config.yaml
n_layer: 10
activation: "tanh_gelu"
grad_clip: 2.0
batch_tokens: 262144
dataset: "wikipedia_en"
MLP neurons of a small language model. Each row is named by its layer, matrix (up: input weights) and neuron, and shows model dimensions 48-239. Each number is 500 + 25 x the weight over its row's rms, rounded and kept within 0 to 999. Numbers have three digits each.
Before each neuron's rows, "fires on" lists the tokens most often at its 100 highest values on Wikipedia text that the model never trained on.

fires on: " |"
L2.up1556:470448528451472500512523504447525481530499507500490495479522535491490497526530513517478484472511476475491507494500510539473489453512519553527497534516498471474503492478499482497518484504525501457461484491517465515542476526556503518508518530475487545542512500508497514523478489480492483521514486497462483528506508466495522494481479497513501469549460508494534518511484472491501530463494513489519489524491497514481468470507451498502491486502446502446516496505507522487480490461493498507514546514494545521474490492494510486484502511486471497463533521507478511537516504440453514460

fires on: "\n", ".\""
L2.up1065:493468475518549518480501463494448539475495533502519495541453515460444527462501526482480505445480526532509505505493501487518496468468505439496507494536479541520513491525464515542523494475494513537472505480478534517449535497545509488493503464545461476509527487552539488534495476491541513426510495502504545497447473482483547526481510498502522537488515495516509509497471556529504473535490496499474533519519539471504500479523481515506508492522492479511485501503502507463478422513533495510525490518523480495470516501460490521511472520456484502495424503500496518530525513526500507562

fires on: " |", " by"
L3.up612:484460511499539485509502480479526524507499488533537486519502507495502495517486500488537501446478509499500473514533481524488519529499492477489563487523504521485482513476491519475517461485469499468509503513491488471464510524552470501487527522484507547527550523470466508481509536486546543505507470496466543494502489465517506537527466480485493504527478499514524549492518550502538529521542510522522520556515510422522529494519517461489515522519547511476525535471478507468492556532512495477486476505506535513493567554488449528515508505491505514514464491513512480502507506484471483523

fires on: "\n"
L2.up201:498497470494489569515470476488515534501483540528498466507511531519486509484494525517471528507524491526485518473541493519481485475482496498548485528514483501488501487498470455478485525484481500461505499504463473490487498464531491463478519536513462555495498465500501484546451534499497493511496509443498530506501538492500504477489488538482497506502477523476460524492516522556506507526499544491492527519521504456510536467460526506531491496518517450501494506558529452521500485489521520489469504503478539512466506524470529505526498509492453486501523452542489467508476530431510524473

fires on: " |", " "
L2.up634:533506462486509510488526530509523530506453513503488486525499502545481516510497489482501518494488534474533486495527462520473486536498498484513563479548504508474476459510475526497520470500530485491563485487538474467510480505539528470466485508513504500522510522495469503517502451458483503495501516527484526499487500532496496519500506503473467527497449502514530509493480485468516475483526497485476477503468500480470503488528493502526460475511485515453499507477462501533509479475513517488455493511504503464479488508533470515504501501506491448556515541514478478495492520514481490490

fires on: " |", ";", ",", " as"
L2.up122:526535506487461465462477511487481464510483523526485535463472471464484514499511488492529514497522499486495505468539508503491510460491459488549492530508544510512524508520527508496514514515488522483495451512517475524489513475486468485485495509471520492518509535533468491512527496488497489524524481525464465490505476500528478473486502477511448480503535510505464505470494496488469528522526509486516502464515519498478492490523519502458483467469471505501474495510521510493518493491467510465481525464477484511508499492535495518510491517539484527469531508481500495521519498511472511500

fires on: " |", " arrangements", " GF", " Pts", " design", "ries"
L3.up801:525490533512492505490502508476463504464493510488497506464482522488476466458485475507534500495518458550493507490516500496504510505469500531481518514538511481538506510495508452513465517522473500548505528515481470513494512492468452514464478506493451488495485476472474545510498537472490534517509456511508479488513476546525467532494526525495512519529500483472474486481497511501483531448450494487539493487532521493461484525501499528476535479498460505454514515478527520503474514461509513513482488511484480502499503506526498490488507473482521469540538486501538453518511482488477497538

fires on: " was", " has", " is", " which", " |", " a"
L3.up932:478525490527470501473523463511524503502513551499467513443454518495475500508493555513492459526452487524493509507496447502456556507465513492482493472494467484521503517507480511520487515494507513508491481544477488494534508488482477521518496579492520470519512488507476529473463497513523522555522538489512517477483482446493512475475505484488505476506521482532474499499507542482528517526494475519506491480526491486493486485505491512548493495425511462538466484513477498500513517512484523507547475470523539501506500504518462494497516464481480515517483501501457484512490543485462489510

fires on: " |", " o", " rail", " playoff"
L3.up2165:480485505483516569476474532476480498508533473488515506487489539501462508518517503469513464534542556514521510560492548483477492490516502472467504516504504461486513518539494536521480476513494538500537508483510533482478504488454522449478526524507503485529449488491518493514478514503505493489516487475494455517528473525511551528510476518479519501570537457507518498500473493479487513480519524532510512484525487479513484473484509530487526477512494485490525507534485503500505486483506489519492506505481516450501513503497476512499478512529528545516511502508499475474521505536480495523

fires on: " |", " Senators"
L3.up1860:497518479497519498419521542532525509491499509510498521516506502514471466518514507512464537514487469483515497512486503516483495510532508485513485518548500494486476511480492505492487466481521511554496526504494471497557526480501527513522500515459460502529520486519518530473555480510517517485482485512581456484497497482490475492461501507512484515487444570447516454535459507456503484471521503498509481442489463526500501560479528487522525436496467507539481482508451495517505542512489485491461495527475530518495480503518515492540490477527468517446526480469478498512498559463508510427

fires on: "\n"
L3.up1099:452499479438505563477489480460505528514483519514491471484490513528483512494495478530467485496498523510511447487515525534522477439499473490540479519475520508482478498488516447551498470479516512488512491466504493503464475549481503485484468492504469484513499509492506533505518493504512481482500536457516486517465503502497550494463456509499484515502509481483494512520493523513498526518506490528478510521452530505498528461506499476512481504517549536500515498469517502517478522508484494584571477493522494528459513505478494500492488528482508457513444504497523495511483509481493469500

fires on: " |", " along", " under", " Report", " L;", " Relegation"
L3.up175:498543520495478492512469449512487491541492467512509508488455518480497541530498477502497510517516497516481504514481474488490466491532526463508505496495489486540476526520506468471501505464456521515520465472439519484474503489520518521462512478462481514503492482508497488483444521526519532482464499476509523498522480525531536487458479458493503508538511517486540516488541537509500524527473474507502453472466504485497495480539525513480557492491485472464542493483475490467475470472517567551479519468487463495514500503483503518473507489517543506546537526523508491530515507448536513503

fires on: " |", " 5;", " Bench"
L2.up1031:490500530478471497486521545491493503472526508533491544479477493470474518589464501510492531478541510474546497510502535510493502521485511502496507493511488496491490502511528468498494491504534503528527494464530537500505490496514519511516503542468470526482497492474492448521519520520506499569481463478494442508518500534507488512497467444540513530542531501496517500557532517493489518479504536532491475551517540509455494528496495494514492492508523522556548489499524514461504469517495541527502483516516488497493530484501477457506501514524551557487519542473484527485507497560455494538

fires on: "\n", "\n ", "e,"
L2.up304:494516468533476551521466518470481506510555501494483464482537526517485529480456509514496529486519459510486497484520496496499478509530505485563534482510486501518466510525495504498473550471503543494522480531476504506481490486539465450483522458494477527482485475515528464567462499480461515497453490507484475478503505485467473498478491523484529489449468462508523512453497530517492450479486513467483447529523497501520493513466523522497474502549476519516478501508513487476456466517542515484451510486508516467478543483468497517582527514530516504502476491508489456467507528454494506484

fires on: "\n", "==A"
L2.up144:498503485439523485459478475451530558497494479500502489504490492543511463501555469547478480511496500509480452514498506544496505474470496498494535491495437536516471502510492498526529512519497482490475502518484489479452526525531507498457525510500449494484517513493476490507476464529533530497509525515530537505470505498503529493453491499492516495500504507502487456518492538490540546570540487514548518474514522515478519473548509514532472499489489530523504542481511532502516492515480483530537455474533538526461474471489477483496500482483492511486458511498515525537539517494485503514

fires on: " |"
L3.up733:488524504475516484496495521486466523535493535464509517463527560475486517505513517519506484490478460497488493556493484487511473509480529473459493539508517483463494516516487536501531494523490489461500447478511478481497488483536463515465482491520495545496503520538471497528498488523457501523571504532501481537460486460494489488485473540539495470527494463489502485508514497522475529472504511459543487510506476479488480476468497510461499501498490472462525478510484522471488498472532521517456529499506497543492545483502487477479456517493493497500509509501514460524516536527472464473

fires on: " |"
L3.up1042:482527492511505541519465509471522508516477517474451540513472470494486511510489464484493501524490467536504492453536484511474504533505543482473483531488519505481470516534471502479474495479497491513494502479518480536505519526525472475501477509481524490538491501533534535511491514454505493478449537471531488499484504491472469520485508474538481505514474520504509461508482484484474512476526559459511508458492512516507521520489467480472503529480466492466532549513467530537507493478508506491489506486424466479521514515530527516479519501501490558523467526545550502541491491491444494513

fires on: "-", "ugust", " 1-"
L3.up360:507455521499519468499496475506507536469480472457492466471498490498523478490531491590520493442507485494509513507497528541515474525479519502502549542478481498507485497474491539469512482487487493468508522523494508535468486521505490511454485460541518500474469495500471451552481470501491488508498518493545511528499507441519542557504497487447506520529477489487523496500510504504472509534529519506513521487515511468476471507511483506482562504519494431548491496512515459501494463513558486557465536496509458515497521484496475508482502529481506447534476529463487478482536515504476522500

fires on: " |", " L;", " 5;", " D;", " —"
L3.up1446:489538495507514531494475540527459511524511500509480474506479498514508497512523485522491516508550467533495481495503503501494555488523514520488482520503503487516506488496513483513491479491515534547520505498493552523537486481548497493492479535475491560481483555526501437538526518499528530483480507469516485526474506507525501514537464473507478481523479502448455486476499457517477504499498484488503464546472530465471494522503508478507519525525485493498506479488491524484473470482542520480462454495489479476504541510518482503497498521499503503471507521523534485505474535494465514551

fires on: " |"
L3.up1934:514464472467516564513545515504465489503516537498530479483493497517516514476448498530510501497539500487522464505486529511504501515497449526528513498543490516498502513452481547513490482450517533495504491508487500537508495504470498479507485524535500499542495510535464527516546478522501478488509511545531529491521506505496540497513539553464530478525515496523525499495483495493501493462527460447471489508525547525479492477482520489526465497531458507512459499491432486497499535499520503476485497509454473483517479456462530476493530494511458546556505544428512520488517486452539475466

fires on: " |", " d", " was"
L3.up281:540443468530527496465495486527542504529461487524518461538473524475516506475465492497473477516510505455513494486541525510465442488480461488472485516504538515510533528455493509492484491491531476485500494545538484547532507467462488512528491517481509555469514510536485488527440518503462448521465512494458511490526514486483501543457498512516507485536479492496491512521486498486481492492469501496503487508500546513493482455512505508462481445499510512520497472504519539487517537477492525458468537500511526458520532411533507501473536512487513547514554498489526516479503500486517505480

fires on: " |", " 5;"
L3.up997:483513490481489513531503489493494502487544493534513497505479478459538509502438504506541483461532490512531495503479504525465497481501527491516493495528482542498545501530467467505509451488474502490516454491477505491501511492533494493500519500501429517490497480478514497536450547538479511524454472528521490540480522507475502501487504535502501537465517506464507502466477526528503519512464516511501473507560496507495513547483462512463491510551498504464521488481547527479484474516532537552460504462484506491534503507483502517509491508505493504512518475507487493460515509480540487486

fires on: "\n"
L2.up273:481494508475475500515492487486523505496454524497535446479533540507422522471513453519497494473490462515461493465507519473506501469488482507534511441499516531507550495506486490515493433547492506528454484496488488529461485502477470515495474517531509537496523494495519555520530502512505476517497495536539481512509495491520542505424498507505503473517564524516523506490481503471467503547488478470513507495531535487482490459530447530472493482489471493498523491484493498484516490497492460530512529513515477523478499527485514551529514528501513494535483531477474506493515505490491512510

fires on: "ue", "In", " who", " In", " also", "on"
L3.up173:479517490487517474505485474480526483503508485529523487526500530530479501513549512509463498484493501509539467444502550495504473483494544519496479484478493510525494502481498534534488471514514495521513494534497571494489525488511483491470504508503463511522486478504517470493467504491515489481476526511484509504484461499555497505513492481465480515519467446469492513508503512474516497503507523477524545509516496482525499497519550532507520486486516527489483507497507519506500497463481466497530490517489522488493455526495469523512532518514541431520452491488457516520472532535483524515

fires on: " |"
L3.up1385:468515481459494525491495540485502505480501485514511532473468521470464527470514438499537510471486468465514489523496498500523477518528535452429505540508473488512500464541519541520473442495540497456454511466492531488482485526533484450479534480483516516494506511486502451494508531494451527511467530509459507521443513486487522452470474528488529484494447537506485494457487502520503511482482554469528495562496522485493500524533483504466526507535480483469480519501504507505522478491507508538521463510533493499526578518485473534525481530500522483479491524499534472496521534537501493533

fires on: "\n"
L2.up586:412501508485496536492519477482505497503487518478496487491481494538482522479499483500489476478484502520491498491496509542527496472485475496558484486486507532474464493469512473550523493502543502484483493479501509511475457537468507504499429497545491515487500499491555521515502475515484513504523522493503482543482484492482535483436502505497496484519528510476510507490497538520520531519491477531496513522456499514499546483512517486531471490507522507542496479451512506514478514504495475582543491509517500493456493482501513487502474519455522491510468508497570466504507522480506498484

fires on: " |", " 0;", " 1;"
L3.up241:496522507528522454524491564533487499482507461541519485473509498502502539473490453461486502526502505519497433503452496480493515504499478516522472513496481496481519497535477542497517487499481517488531518500493443548485504493507491480484507517510484457528534488500518522498489499458503524574484523536516530511569494535501469486506473488530508509524521450526513537493476475505469544495479457467482472503531471536497545526527473497520484501493466502467477482502519488485503472483483519530521522493516516454514531489501518498499482510529499463541498480516484459515510490465498498503

fires on: " |", " of", " ;"
L3.up2282:478509530486497505483495488483485503458453516527511499512482492510497501481480497479527520480483466487528495508526484514473472502533519518488527488501515490477451491483499503495487442487517540501454472475503499454512479481479511510471447562507501487538484489500520522448515531509498511504502448465471528506514513492456468481481513512460486553474522498523522500479524495505496471525480525528513515525508493508458525523505461528503539541497506538528452491506487506461500494509523506518472493485499487529495479519485476504452520520477493519529505481520523550530503483500556512473

fires on: " |", " 5;", ".2)"
L3.up1363:481521462470526513502517522505509537501523488511525505478448508487501475481511472516506480454505472481471529527485506501540475517482500479472475566497442484520464484491535518499517470521531491480518505485434515499472512484510433478481494515507481530514497502467501456512526525529502512506500469510474490521485428494468505532514520541494510494521445514502482488502478524492471526485482471545541510541463550457516513481503533496497553503518475484463524497508523476504521506490497467540501466482527524493513536478488517538520505498489533499469492531519502554497524547500511472519

fires on: " which", " It", " |", " that", " when"
L3.up1233:481497511541497530494478446483512485477523493528507505465451494483490456442503506511460533495499485526528515489497513479499542458496488496511496515530454530504499541415517514523500499511514492490527491534493478481484488496528469485445472522501515485481490545510507459477528493465502487483531514513526514492481452493484519505478472504481494517470520518513492509499501501536534540476484486526519511502536433492513497538553473487555533546434533478559510437514521516506542518504524519516549480513515499497470468554489496528529504529472477460488516459480416489496452521486516480531

fires on: "\n", " He", " media", " role,", " Airport"
L2.up1267:467527459461509461507500529484510486507468506517493471473499479506465541490549480480487507502516523446508461521521489508494480513516517474460481515486462546480500478486470481541527492514478456512505530518508555539472495526544497464507463509459525518505513478505535458521513503458525548533527499536521518471464520508517505531496475438518527490485476488522507526489501475487483541476479505473499490527478541482532464493504499503542495495474499497483506548533490518517504486468472521497502539479539534465455518503514464546514520507497487512521460491521472499516497505511455538524

fires on: " |", "2", "200", "4", "–25"
L3.up223:464472455477553488490526486502515490536449482549500458496548497483471522514520473503508517462503440496521515514537490501501501489489515511550502497537504488531498491463495497526494482540485522480487471462511519506449561496554545541505536500498495520501509479585490496492494532516473549504528516521471523487495506469505516500517494513522486523527447491523480515518487510512531490484496524477575517489491521508476493519553533487478501511548521489504511487475476493453545498509492515543507468553501502494503560510474553519515536497479486477541508540523481458453553542469499490523

fires on: " record", " (0)", " (aged", " Goals", " July", " chronology"
L2.up754:486536490505477502492496494471464486533484526477462519512488567484474514465543514495487501496483477540460500514487525528533531440449497475459542499522510524546508470477462514433496500472516498522550521478513504487515517468459512486465446463489528490518545513497501472534503529465511517542530457476500501506531502546503502478488517522448475524558510433522478459515493528487530486477466490529533498519509532478534505549445533517512543468483510481477471475527482539466528449502535478510500522520475490514506497488472472463480550472516503544480546523534498511510527464502500521462

fires on: "\n", "==", "===="
L2.up2054:470504499471487478493532461471506493484468531507502520474472507479517499493511541486506511529502492463509473479505515499499483501485505457507504537480545500509496499485536483453500455463497517456480501490464497482493481526524468507507512534537478476475466516490475497505462488508492486501493457481538480493483467519505510505467510482550487498468514524548434511517480499480483539592480499487517517547535502481474516504541450490472487561493506507550474497549512527496437468503489466537520501519500545562507500492497520454527513500497504508511487510515502455524538534519527497494

fires on: "===", " ===", "==", " ==", "s===", "===B"
L2.up1423:454523496496503508504487482508510517474469548493483501478503492504500477484503498492511490506487521503476529477506511505471528518519481474514466519486528507441522489514476492487498423475470473471470487501447480513460479505506475482519490527488522461504473491485527548503477500517485451501547493509501528496487498510497540478485503541530467472464479518545507495505509514471456526590411460519534533483469497480494473451520460496520522512467477498460481496517499516497495497487464511519515526503463499551507539500494503479549531542445477528518493515525478518492511528492504505503

fires on: " |", " 6;"
L2.up806:499503529471463494512478498481507506528457494499506484514451478468478507514496487533476505498480471526512491549527501483475515531489489546487471496512563522462547511460511492492505500524506474468511492478512518479519527497517493543509521485484479512526500457509482501479493573533480525491539485486510463515484504528517446492487477491488506518527445545494458510483507481488495534501484518495489511528449511548488452481470495503485461501515504489478492526480506542489494458484470475517545503489525556519470521500524500482482533514495475510472490507488484439475477474451500515498

fires on: " a", "-", "==Demographics=="
L3.up630:453509519474470516439474482491484501491472517472440526485518491513521495441478451516466481454522498495562545516508514509528523489523493512468478514465495506534520521479470480507473506496519476491474522546471465554487487499455472508502490480501530473501499528487483471507531503516510515466496510459471523485481496491461530486500514499488456491479541500484478482485497516532523522498543453512539522485471489503476525491527531508524472489471452524534483511506516500536467463463528467479478491456495478528477495523472493526495481535483504448479544487488454532544500532527547512540

fires on: " |"
L3.up1582:460503475494472505483471499478483517510525500469515456432469517531457468524508521494479479506491512513481480546499491451489541459454512499508476474521440530521509514511499517506473499480484533530552491505490479488506503467509501557552505463475498520502494504507519508493491499486503535502538489579475512493532496474491507512553485524526518469488480459535525442503478506490449514510516495502527465498498537481497482504465511526528544502469473488530475511491527517494513503535521515521494498509525460532488515498475480497528498559499491500487469474523527464487534528499474470473

fires on: "\n"
L2.up1324:453495468514468485566515539507502501482490532484528539484522511494478516496483509511506519482535501482518451480590493491518494508483493525514504508477482488489508486490507483533477512491480528530520505516495510509498523487561513498514482524506508478498495511508522486532520540533526508492498497496504514562477507520509527433551495523486521495490449493454450532485482539551464480537499499503505514526514509438496491480491527489489522538520525537522469476492490470517513516489508495491491488533527491537510486556477510450451501540518487476508432478503514514531511503526499483531

fires on: " |", " 1.", " arrangements", " renewed", "stra", " 3."
L2.up1418:489520506473525535467491495503557514519494487509510542487502493503477525528502502518462504517506507504505529494522486498494525455495487471498498470517505543513483506510497530538509482471525554514504502505490525504476516487451525499512474519501547513513456474474535490517523464508545509483458477457560497501480485437497518547510510528506468456483519510509488476513506480506474447563520499504525514473516510491504543540525483483526484528443488500530501507474483482500520492520549507491498510515530513513494431478520465489489510520507521501505488505497565532506463498519495512506

fires on: " —;", " W;", " |", " D;", " 5;", " in"
L3.up661:504482479510503495552544483477496536427479489527528518514476505494501479535485507500542536484470458492495489487539481466487482513484495519496488529506551489498489529515508495497482461452503498499497475496517532479497509499484518490524536512481522483521518512470492481473500523552477501474506481500492506526555466491527537529522529489516538542470490510506428483494482530502517487546472472479493525505455514531493498542518468521483501522522508492456519491543509490509499485502466512521508487500498487550512499457518459465450505514446471436529475539525517486535490454514507527506

fires on: " |", "|"
L3.up1915:498520465493475560549513483474490494487525492509500498539518468541491490498455502497516502510508476510502495493519453531502500502543517486543491486520487486518451477464504489498495498501484521524500538497529473496521507503480554522553474508540552489498522478468526508482449537495461465477459519466529450506514549500495494538493482534517482489451510503517475508500499489442479455495530523488465504488510503558493510552484497498513522510506478502540497484521463514525478488479510513476501502480504492446551467517487486480503538520502468518495523508524519511517502496457490502456

fires on: " |"
L3.up2214:516523499467514456499475533490518489504507497563479538470494532475500508499522467438525476516508480497503526474486488523453528503535508506453511511515465504530509512507532493477529505516525503493502504538484492472527463522512430484500499492517481486500484493541459501531529539474497511521495477488480493517517485484487468468494490505493477495524517497493498530492527506494511509504500458540559478534499483490464492479505463484463514492471512553471501522549542492518482539489477523503502534491507480506472488564487492505472540502488479507461507486504510506508484516491474514518

fires on: " |", "\n", "===="
L3.up2200:528440524485493512486465536500506465479507471511496542501486486520507522497495474524548493518471464473521459535514436502536517463550522478454526499505545493454505479512510545454514495513494508492502458512535460495493483510493486472519481510505498490519497465474474498518549517474506505516530474504491496503482479450488486522515519525521490474509508517449513492488479417462517517491537504504487515471493532532476499509532453510482528524426466527497501530469509515524483513496507483496488506508479558533479490489504459516500549499500484518519502484525453520529483468484508501515

fires on: "\n", "In"
L2.up1243:516446534478495451494509498481532497514504486493546494520549489505525494472523427515457527496478485499500446527519513499523488506509554516449495490445419488482432501532455477492479487503524507504483528502491466522466506526497489487510493498468497523528501503495493507506492491464505538502520529517500516538458490490481531495527480491508483480490474505495502515482498469468502495497517496493535472527492500512502481450490471484558510511514485508511470471514457497493477516531511505507492491513499497493466517470505495543505505503549550518503460542518456497507522500458461529463

fires on: " |", "\n"
L3.up901:466465454508494488490528480510525486471488508502507505457513468485502488526519498521485496545520520540533458478531483512477508495504533517513506483506517508485495506480499516493517542482495515493499504518512493511502496476468496530520459516498517536481512493499533506495505510528539464494426445505516508484531525491472502537487526518569482492477513534535478528474472504417523485533535497508502507502498501543510516501481501510476487509434475486543476462458441492526477555511474481479535519493539516482533473544486484458456504484495477504564495514526496494543471472497532521438

fires on: " |"
L3.up859:438542475459526508523468486489491550513490525478519502478507540480480473521514492477468471463493490499480498483504486503520502505509568442518455529523490517499509502523503495554494474482515524514489513473481462460547510543527451469483482530487485513510534497474502498512502561478467528512520517508449528573413476484482500487515500534486494482483499503512476555507482517532505520471493535483518484548524523512457504527521546493524511471509487473487494478507479538510526515447523509541485473529509503476515549509482483535532484500490495459492500510519503463481519542502484493524

fires on: " |"
L3.up1579:490507538406497527500444486488507516477512545511501515482466531540484513502500494447481520560585487493473431521548531476509513482489487463495507489519467501511474462477528515557486461479527488479563510470508520504467513476502508515504543465478503533501512489544495478521448506485480451490469525490508469499463477527483517481483552515452479506539511472508507457486497506500511545534523520495516504512518480469505470504464554530521547522500507523516519510533575467499478462467517538506477502540478495566522493512483496457527450484465501494519481517506504472453501507527491500515

fires on: "\n", " In", " in", " Many", "==A", " and"
L3.up369:487522496475496517513459500455553530509489478478489526531490497546490492479527471511460474501487487510465473462513499513497502475531478482484480516482512501483452476472488526483499499498521507482498528498453489510488478527482491533459505524509517475489478496508527532474481469477498522515524553508521503537465487445472499482522496519501495484456544501483487504492508516497525503557505499513536509497470474531502531471504528483537507499507505525481489480455499525492474477514523473535588490493515506511474500516413517508475521488475498520502477530506492495532523514484457535496

fires on: " |", " "
L3.up1437:499548485442472491528510527492492505485498519509514541460542547470491492471506503501509488452500483517460494527481519506515510513512488538475501535483480482430491486513493532473528472511504472489514527486506499486446527554558476472454491528493497505502475493509501472506469557484483509528496499517477533562509475484539518485481516489471506460512460517532500549501486506525510533484477536509534489511513498486453487520467488486503503495521481523450499458525466498489530461484493500534518509508542498504526545541483541504482458536515500532460491468520502471521484498519476491494

fires on: " |", "ros", " rep", " L;"
L3.up80:515483480493470444447492527498484522492530515486509485479478477476511512465494507494509461493558499498490509517516486517539509518488504498499465501449466475567523426503490485512496510519505496468529549520491496468530528526460513523518538481522468486524499461489492457504495535472496527517472478514514503483532515515488455516540473491490458459516479503556446469452514460559483508500494496493518458501483508514478537512506490529506485527493494492501503522482534436500486482476503515506505493535493477491483499517516510507508511480490467463494498490478503493485518483522460495506

fires on: "\n"
L3.up1022:494519486474493515505495526480504519487532481477500464483516523490488523491511508511514494505492479479499477464495481440522477547515522477466472484493521496531510515523495517511498522480508496464488529486463523516500480509507461445469536474519511500507469479475490520531499562495495524509455461534459477503488464485489542494493465497521518485486474496523518536466472448527529492459490481496521459505527534501472473494543509462443508488532455538449518476488485496460509489509527501499486481515530444492550530516495495494556469503499528450498528438482550485490522502504539497528

fires on: "\n", " In", "\n ", " On"
L2.up2201:486542509475510468519464500533461507485507522515534497493521515497502483483531484469463482510527521502481484522499492507496518442482497504475460532465498470449467506503515473487497536495490470494515530519449513466465502521493488481502512522499497508517520474522503457486493501508553516521555478460487483546487440502525512471538508500476514486479468488502510495477527518528462516510526515512549506554480489449500516478496533500487511519518511495501517471507498503530530506511477484521492473549526507519481529557519500497500474518517517487482472479523474523526497524485502462522

fires on: " |", "end", " View"
L3.up16:541449521488461526461521515495493501444454531497506482492501523503481510496518447475481539500540459469498544495524478474504541492547512514482501500537484466503542543534491493503483456522523493509500488497462529497464484528460526452498479500499497527481516545458459521466495525477495489534495484489491522488462495498510500518473519468515491519423490517498528507475535448525497466484489489532504472457508541533523488474501459472499517480498493497494458533510498541569520466455456503482492485499507521515510530504526488510487502557481515472499464488493508470514491462486508499538

fires on: " |", " 5;", " playoff"
L2.up1989:470485532447456516487491492478522499520512492490493515465525498486499489485462484529495477511505452527486502487561501473556523524482544498497484470498507447512509472477510533520494513497488496502503503496555502524489469507514481481500470536468455476505530466489513476495540519475513507506518471500514502526508466497509496513527520485539486471558480503510528496489509518538518540523493468568511460501493522486500495489469537514521518492482507522466514490500497503505462514520490474529488439454494502523491491478488523517488512522486578553520496516478497497509514470449475492459

fires on: " |", "|", "yl"
L3.up1137:429504427464490541491494504526499560471515516470493532519534457457486501522484468475461528485498454501488503493522500524505506528525517522524465504527500490518490488478496508492509473464524531512474499502499474498512494529496518519542478448520486559461497495501531526457487506505493464486479471519504498528501524513446514540472462478519497499492482528471480516513457475464495456514509518510469453530482538458496500522468484502503520527488518494529509494558467504509498479484548524498536516463494472463526439539499496489518487538493462504491528509532544488528492487476494494485

fires on: " |"
L2.up39:508503511511477511488465478448506470488478528514491482502482431512524501488479534489502491501502490509503471525477444537468503514544453508478479551505508519531486500523522509456504456514582483486484531471497504507496537507488498545533496490531563479528504509536464493469518533459500483521482525505551483495536478449492467509527546519501505509452483503497582499508517514484528473487536516513467502462515541497492509469518517483504511519479506515506476495530502492516547488492487509484501560537473509522551460502499458489468521501503509475478542500472541467523516492450522533492

fires on: "'", ":", "'s", " ft", " also"
L3.up677:527493470505526548461566471513505561459487502539529510530488522514481473461428484486501492509494507508516508506523522529475512539490484510512489495499530494475543500459485495512509518492477542477484465558524497486491546543502491473488506523506479467493474507497502496532496506485513481517493483519465510513502471510478463475519503492468505471509484502498444506475515484536513523514529488496506436529501493495469484491496522491514526443498478468538508520501502507478499500493467522436466504526489472485457508503465467523495497462476528469471514471518515502501487466492470492521

fires on: " |"
L2.up683:508456533516459509486521540481523538507498506508491488504506503461464516517515536504517518512463516496459497479482542484475485523492485503474551494531501506468516470557516494475515476501522458515497543513503526428513442462519475489503514493477497518505467505527489506466524456491460547532524487481542483498511481483509473486483430464556491479495472516464456540528490485533487518505539480499524451529498508520489492460467482490455517500515442496463480526490515535489487447492466495549544468462536525542504516480454504504519461531513466489460515510473486522487535497547457486486